config = dict(
    hidden_size=256,
    hidden_act='swiglu',
    norm_eps=1e-06,
    init_std_o=0.0518,
    init_std_up=0.0597,
    init_std_down=0.0597,
    learning_rate=0.0127,
    beta1=0.95,
    lr_head=0.0134,
    warmup_steps=200,
    schedule='wsd',
    decay_fraction=1.0,
    decay_shape='linear',
    doc_mask=False,
)
MLP neurons of a small language model. Each row is named by its layer, matrix (gate and up: input weights) and neuron, and shows model dimensions 64-255. Each number is 128 + 24 x the weight over its row's rms, rounded and kept within 0 to 255. Numbers have three digits each. A neuron's up and down rows have the sign that makes its largest values positive.
After each neuron's rows, "fires on" lists the tokens most often at its 100 highest values on Wikipedia text that the model never trained on. A number after a token or word is its count.

L2.gate40:097117129118074094131071088159097153114121115100145162172114122138205147102117124129143130110131106166132154154121109107139114111095140095172086197097121123100122152142114149150118143141143123156151103176112076107116133158105146095123103110104112153143125117126087126096106117100161138095174109120115143128135115156092158130121157108130086098127128139147157123113123165122149112118144137119119083108162121083123129083137131119105146096123119144147117169096115155107157116144128111125141159150118136078126111105129140100134116142147102141114089127137132169154141132113142144123
L2.up40:143138079128146121068126124140137208110120103130140151132147143112104135161117126164145104166151134148103144128163072114104137130110119141137145101126122122112140087116137114159058139101104148094102132158127096136133072164143105148094179135116119138129161145158114116125103109143167145134116109123143124140126176172169145131164148127098159135138090133137098145152114103123150125103113150140124134093119113157134137157129139136163100117136131100130153073125153124146112109102115162147126100156111142089105127081124104108154141136154147158140107083149117120111121072114132141133
fires on: "ing" 50, "s" 13, "ed" 7, "\n" 5, "er" 4

L2.gate467:099099121113147155127102112148107146126147156142178146111113132166090151157114152098120191131055141108123148137133139119166147145129109122138150140139132100135162116133103139091144165152141133067139162125114132119158174143097141169146130157107144100167117133121131135106124138146164114086165165130126128146173139154150144122138111123127158119124142127109107118140113150139151162120102167113108148131140152114124116082103162146132182133137128080165152102111110099110131148142137151114105147134102107156099122154072147100137143137089124084128102098085112131107117151136126116081
L2.up467:074126150130129103143139158145158132091114167169180131130143081098106162178116144121146128124098130122144178161138101123143120116139147140093161163169125123133117141177119163133174139144108114078122131170139119130167141152131135157125153104106131138113134138087125077130136105108135146130157163154089135117118144175104082117129085157129188137120118132111121139136120113107160118084103134133078123117161119133087143105059135102096115138136113106162124070130115120126131108131116119182129123128085129141111090114139139121111135114123114141133120101138137153119172150122151132099
fires on: "s" 52, "ed" 15, "=" 14, "id" 4

L2.gate456:097126132124129135169181163103101100122128134159150115145101125156139123079123158135160138127120139122076160094133145114130129133184140117117173166123181128124135131121147139162102162080118169121145146077114115085120085069161157155167144104104105187112146137089105133162108094139119125144095134161152117133113134116120143153116087144118108122167124122132114106171135139141157145125120120115135108105158151142099134105111153120132124142136102108140101126154126110137154148127100121117148123126102165126100129092143169113131132105135149147134139140170182166158119111101122104132
L2.up456:134153125116106123106110112114122146078088092179117165124095147078087076095159115120164133171124100121121111150134119112161137119148082142122111157136148155122115132131152101081115137155109161119153125157091097121129115118136129120079147103145135122142138128110118131135160136144111113160167115151140122133099091112110160139118075098100134109112147126115107138123149080125098121065100131086167138111142131092077111145094177145149110124166144112135104105114155149122091115120122170142151101154131106117124135095134170085175131126142131113118110091153109169137134117125128164119
fires on: "s" 20, ":" 15, " of" 11, " from" 10, " with" 8

L2.gate154:120116156123120162152128142161167132148123118168171130137106162145111125096152131092108147087106113117105171134147118166118120130115130108093189084129149120102156108155129112120136140133085155110096127137139139112135136140118129158144131108165129180127067125089129090128126151123186139110127164182118126178121090153141100120076124093149160138162157146119063128134155104110105151144125120116143150149131168126133102099088151098133128130100096134153129116120132140107118111109108108142098130143084126134112106131118133131154123139151096090104110100142117148103171114105145132114
L2.up154:104130083161115107156114165133136176163128095104154095140080127117106154120128140184148099110124162109127102105127143117081137147141192110114109159164117086120121165131160149106178163147157133123140120131114139119117113125150150152092087112146138117146114086147086127151101166108137157128149119104101167137136123137141110134096095110189101150161136120125092084117117154157114128143138131154136114110122128088096171154136134128134096121164132119137116149150147154071140138111123077158127094077155118145144149114133110163101126153083119157130165121171133117114141151137156109100
fires on: "s" 100

L2.gate125:144125126112152077132166126090108128066129146127106116122138142129133136142162107117146142139100147125083137103097122138122124084175139130111104146121165133155125137105154105149143100141105132135104138111136109104116106077066130118181109121136097103110129152135115112105169140171104094123140131147142135163094087093169121140085123106172095134150104132106114141162123107110118165124126108135145127155157126153114111126143079112161092118102128140117144118133161110145160105135142154161115189098129129155134161122115149125135151134151142141082156167121140152114130147176144128101
L2.up125:122138147134088110143111127133102090074152123152113121162120164172091115084133153163111133102106115114112114081120096141155138121138116131096118144092121160134130141127097091148135111124138122137127103099152089121158107105123127128143124125143148135102126118103110141132141126118149123163135143076093119154148105111198101138133118158147114119101144120117102111102140086119126213118142079161162133148104098123118109131148120129166103146133181149095082147157182150130151118153173117136086117133121155170150152125102142121133109143116158126119143141083121149116130120204112104160
fires on: "s" 40, "le" 10, ":" 8, "ter" 5

L2.gate409:114135144149147124143134149135125115058108115165152127158147135115092118104163161160138126159157150129149096124106112096101151142117159116128127142177132124145158133122093115101141098157118166128070182105156164089135159142104133149124125117103141095129048129137104089137163144153124109091144110102156142113133136143119184113110081113136143118114118090140125113148127095141130091128100089146127143147133148167132140142130099147121094158132094130123125174105096145116080163119121149137118113105120147144126112132117143108118090148103095163124124179130156128140118144098102132074
L2.up409:115160198098102139140143137161168125122122152117112142127104129105113123142133120134139106132130180125139116131118114073074155089157128110136103147144144169135118156134113122106190142115082143139122158148152175090138160119121143145125141128112141111125101096159109169125112157171099139116123123111128160093133125148129157104075098134102120125116162114152136133118139097159122155089096148131163130163136126110129139127166158142115067115103114167115134108099110112099140131153140157153133079118098148144164161151149143111156105115102165093128085163112111109120110147135110086117
fires on: "s" 18, "z" 8, "a" 7, "or" 6, "'" 6, "l" 5

L3.gate112:120127109159078128133131132124127108127131105124144126159123137110138136081184159142094151126129102164103166105160126156077076069126134124159159162129130106114075108110100127128175132123094152133138147092096155126124135113100131146129121140149130152134115138131125116130115131079125139132143148119125156144127118196146107135134113139136111115089163110035107132063173106131126130109115138120133153107146126156123129146135171099145145098120153133122109120154144120088163094104122124154109105151135119126115107095105110089126192132128122145112146171157114149100104139122124128084
L3.up112:151108143120123127119133119164145127097168098106169134137150113136146156105148134112077161163179114153181157098142095154144070109113120146126107131160159113152095121138124133121157157121099156133136101144171093123113150113095130180148103087126116125101156095130141130085092140096133170114146162130107157156136124149156138140141117134126132166142197111117127156152148147127182165147148101145095160147143122149136093181135086115139132113143147139127162105106118153111135102097150099142144130150129099152108119120117145134126152132109178140121121109179113122134175154122135117145
fires on: "s" 54, " Goals" 10, "ations" 4, " reviews" 4

L2.gate396:110140086125113162123136158155113128110122116150151183153054145174106149105126163134101128101152143106125109149095081095119130120111103098152149111125136151101134092149119105120157155139129120064117125093136117175108103128116115166108134135138125155124105145168104107126116132120157166148134150089168129163148099178168144101144112096136125125148159144112114146098145098141134110110114145123133113137122122125125130135131137129093117149122158148138133156123158163137164120104100147125162132144114133106118096120071163144193113108114122131124093113127111117079114146135098157153
L2.up396:116133132158106158136123169169109151125125111119111115133100151131121135133138146123143108108134099116109142118133079083122212148106139085100186107119113134145170111129163121109136135130072127095121109155158148122127106132118144189129152089157133145107117134158140116164123106171152133122142136168108150110133123144172203125116160127149116161122119133138072139139111105133107145159171142160120136195138142133094112132109125140145118165127153139124186113124119166111095171137139125194139163126106120114132130136139133131146127150136116166146112099121126136113158164113128111126
fires on: "s" 96

L2.gate377:152117139117130165157119094106156144133126130097135122148129129123139130150087162127127074129108149155139137103095139191146108148140143139110124159129143145136116105094111100165165109151149121109093163098131067153150107104086130122140180097113141117147147105109126117099101070112111107089113144119109086150166179163129116069094146102083104121173126127113093116091114139108140135110160123143119094134135129115110130121166096092120138118165163123156110127107091113100134116146137111136150103154116119146120145094139135130130103107161141136140100127132146158142145105120152100150
L2.up377:129113133120124156148109077118128135120134141095110082133135076107138116139142172127098125126117137132143097126177110177148117136141149146117145180168121159135130129140082091145121153124112137138128158139128100159134098125109180111125154153087142130121104118094110153092085078160166122108174111138116111103120187118152154115108141139102137145187134184109159090124115151092166109103130124162067165131158130127130140156152098170100127115126123120136082142158102137109124140106090152104141137113106092144129131090110155129121141106146135103141103090164139116143128148101156126107
fires on: "s" 42, " career" 18, "ations" 9, " points" 6, " office" 6

L3.gate28:120094106135137128133184141129098100135080109131131177168112169092128112160109094111112153119143145088122126111154110134076122128118124073134110112122161136122129117166094083145094158076114087167123109154136111126126115122127126125083135139129124159146103154150107108102157122137140137169162152111150104138140123123115106160091112096125101104113070127162110123105139139094120112154120128115110143122088143079168146120159172096113113159117168171148120133123142184123141163159132125115132104148119149087149109145114121159088155140114159101122149109145148129084191130107105101141
L3.up28:073144147120099078131112122119107092133136097096127089076097128114121114142068128155152119098112111120121121149144150132126109150088159177114098135148107104122181149153084130124134131118108143096158101116097102112126110134160183128177161106137123131142125082094159097128073095073140131104130109115100109086115117140145162149154106123137142145143157137117154142118119157136124147136090162161132153131144138128176117136125161111132152172142180151113101108129104139137113134125138085142133131069108146143152145175124110121122160139117151144134104155131147162133139140120117122096
fires on: " of" 15, "d" 13, " over" 12, "ing" 8, "over" 6, "ed" 5

L2.gate331:116137130123134140145120173092137159121107158098092139122121111156155121115113165100078102148124143164105138133149134163124133144170154116123127132152127137134107145156128132144152142107105114136120150118069128140109105092093157161111144099132144083101142138132127134111083149125110132114112122102144142146165121121160102177113107124091153177182156092138121097125144091144160069114104105167154120159170140139134112127205127142122102115105121103131131147090133109166125113178144135125104131114131136163098145118116137141139104137176117131088109136127143108144144144075123124137
L2.up331:114142149126130138128112159111139121167116067111105125131118148118121148085154148127126102117101106151108142110149144170133095122165113162128158100085106137089129108150189116094164125127135083161145134103103111140113091132117096150137086120152139126109156099083134129128080120153124145074112116142156121127152116109155109164118124159170146131171117146120119091112142122121141115112109105121170114080139187147154107102162146127136140140129127141136154175165123163136147124164106125158123139166111163131127118082095123115103115138150115161127136098154109142147110126105145138114
fires on: " |" 32, " of" 22, "." 14, " career" 5, " office" 4, "ert" 4

L2.gate254:089100142118132164080112138109086102095167149119095149134137134108123114127124107140137106160110137113095109123141118126119153150154132157174146131136126131116145132121092146158069089070091162148112131126147093119121121109123142090163159156151102127134117098109114102133143104109092137176126140136142089124114136163083149120112090094147149155150144122124136123097140116126144140115129159196104142157162155115132120157151131126164129118136109141082153108163100123125104151114114120145168105137134152101109121142102187108137122130117149101099150088165137125145152108104081161090
L2.up254:131090164129129127092150144133115150117157105149139151134143122114119122088115183148138084165126165140146125100100117112131140102108183142150139135113128189104172129138117130120193097153123116166139134110118126132110140094119149113122152153113129111160081114119100123123132109107161148139083105125099143100103113110118141129129097106132101138126139119134161130135125108120141136120109107109108149161138126090154139155123091150126158103130166173063107113153182146127148121107108137127072131127119159128114132118115179100169120124145143105118118122082090163072112115139120078097
fires on: "s" 89

L2.gate174:139137131132116159186144150124120120166129125174145112097166102139163120088128146107103156118139126136081118103118173105152140130129112128122178124091150144145135068139083086126100132122092124113087138118119146104165114130135112144119070090118117165117075139156098128093126153162135091140113141142115105140157095141155127127133123141107147153150161140145111156160098126086138116118106141130162131137115135136145121129091136124117138134117154152141141156126131175144162088129159139173125091109129139146106147121158149183122170134118118067167114135148122129083158125163117121133
L2.up174:097141166115148131158099136181124123115149116133165104146139137106112131107152141159160111094113142125096087123130155086116146122145133100100072163153204119161124118140119096113116131159090147096106150164132121131147163124103137153165089080109099116100098109143128134097153115148141106091108137113125105144106103120125150123113099131185129109153170157126120123087154198156130115135093125114116163079152112109154145111126133138166126129116121087128129169120127117089131140149107106123149068089107155147100167153147092120161114163138102151157127118162130120117136143136136159092
fires on: "d" 43, "t" 16, "y" 14, "s" 8, "ed" 6, "g" 5

L2.gate485:164115111137122135164139105135152124067140083142129118138080157134155114127137097116087164083158140152160173086187109155102089081138128129143196158132136148093107136117159124165139138119151144131135164127109136127127128116177121137102151097135139147134136113110120127137089167139153119143165144107122150141101145169142117094134144139102107141117132110126119163160137135122152147111159109174135117171104124114116089154126130136114137134107136108138132115138145131147122100121154162158125144123158132124156062096085155078121162094129119144109133120167121136121114138121115087129
L2.up485:146147116128132146159150168136151149098177093097142119111110127139137143116141125111136117168126160138177146122167094118147134124122121108094157107096163184122047135141156134153156151139097108125166177114163133142109067157127136161113140138111132154131130135148128128156085119125169159094149121150080122124140116121145161113119148121135113120142168127111116133167118155137141134136155129158118117118084094124182128149163142128110109131111134140131074150167112130145136086137133142135089116132142113151137122087135096098086163153146114127150129090141122087102144165122136098129
fires on: "s" 82, "rs" 7

L3.gate1:169192107147118115106180128158103133083118123111138120096110132134118105140126126073131167159114072149155129163146148131159157118145091138103137152090110125181130160085097125161114175119136118116153111153176138144130143162156130137115119116112147115124139157156142116143121137080126157155135157111110126097086110127064162123107147151141130158134100130106110114124149139115108158054116122123114142142090083160123099102168108162113146136085117109119139112105152115113092129111094150151114134164160146157117117133200135104126124109125128113126125178113127153146090151139164116151
L3.up1:098150164090130135153138170126124184119115089152149119129120109077154118157137174130105111137107104138137140140122133146117130140156157147127168177116109157111149150086150099137076141144118151122098144087133119125142114091112099125147145102127165125143079109139110085147121144129112133115138143117142132107123121142168121115109101087125072112154152150134101144110165119160112112126147146127132143170129134113133113183144137132131088168123117122108102105168115170098125173131106125170143138101117122116120157174129137105120113113121135111065101107098149161150113138139134156177
fires on: " Japanese" 18, " for" 12, " tri" 7, " Russian" 6, " Korean" 5, "weight" 5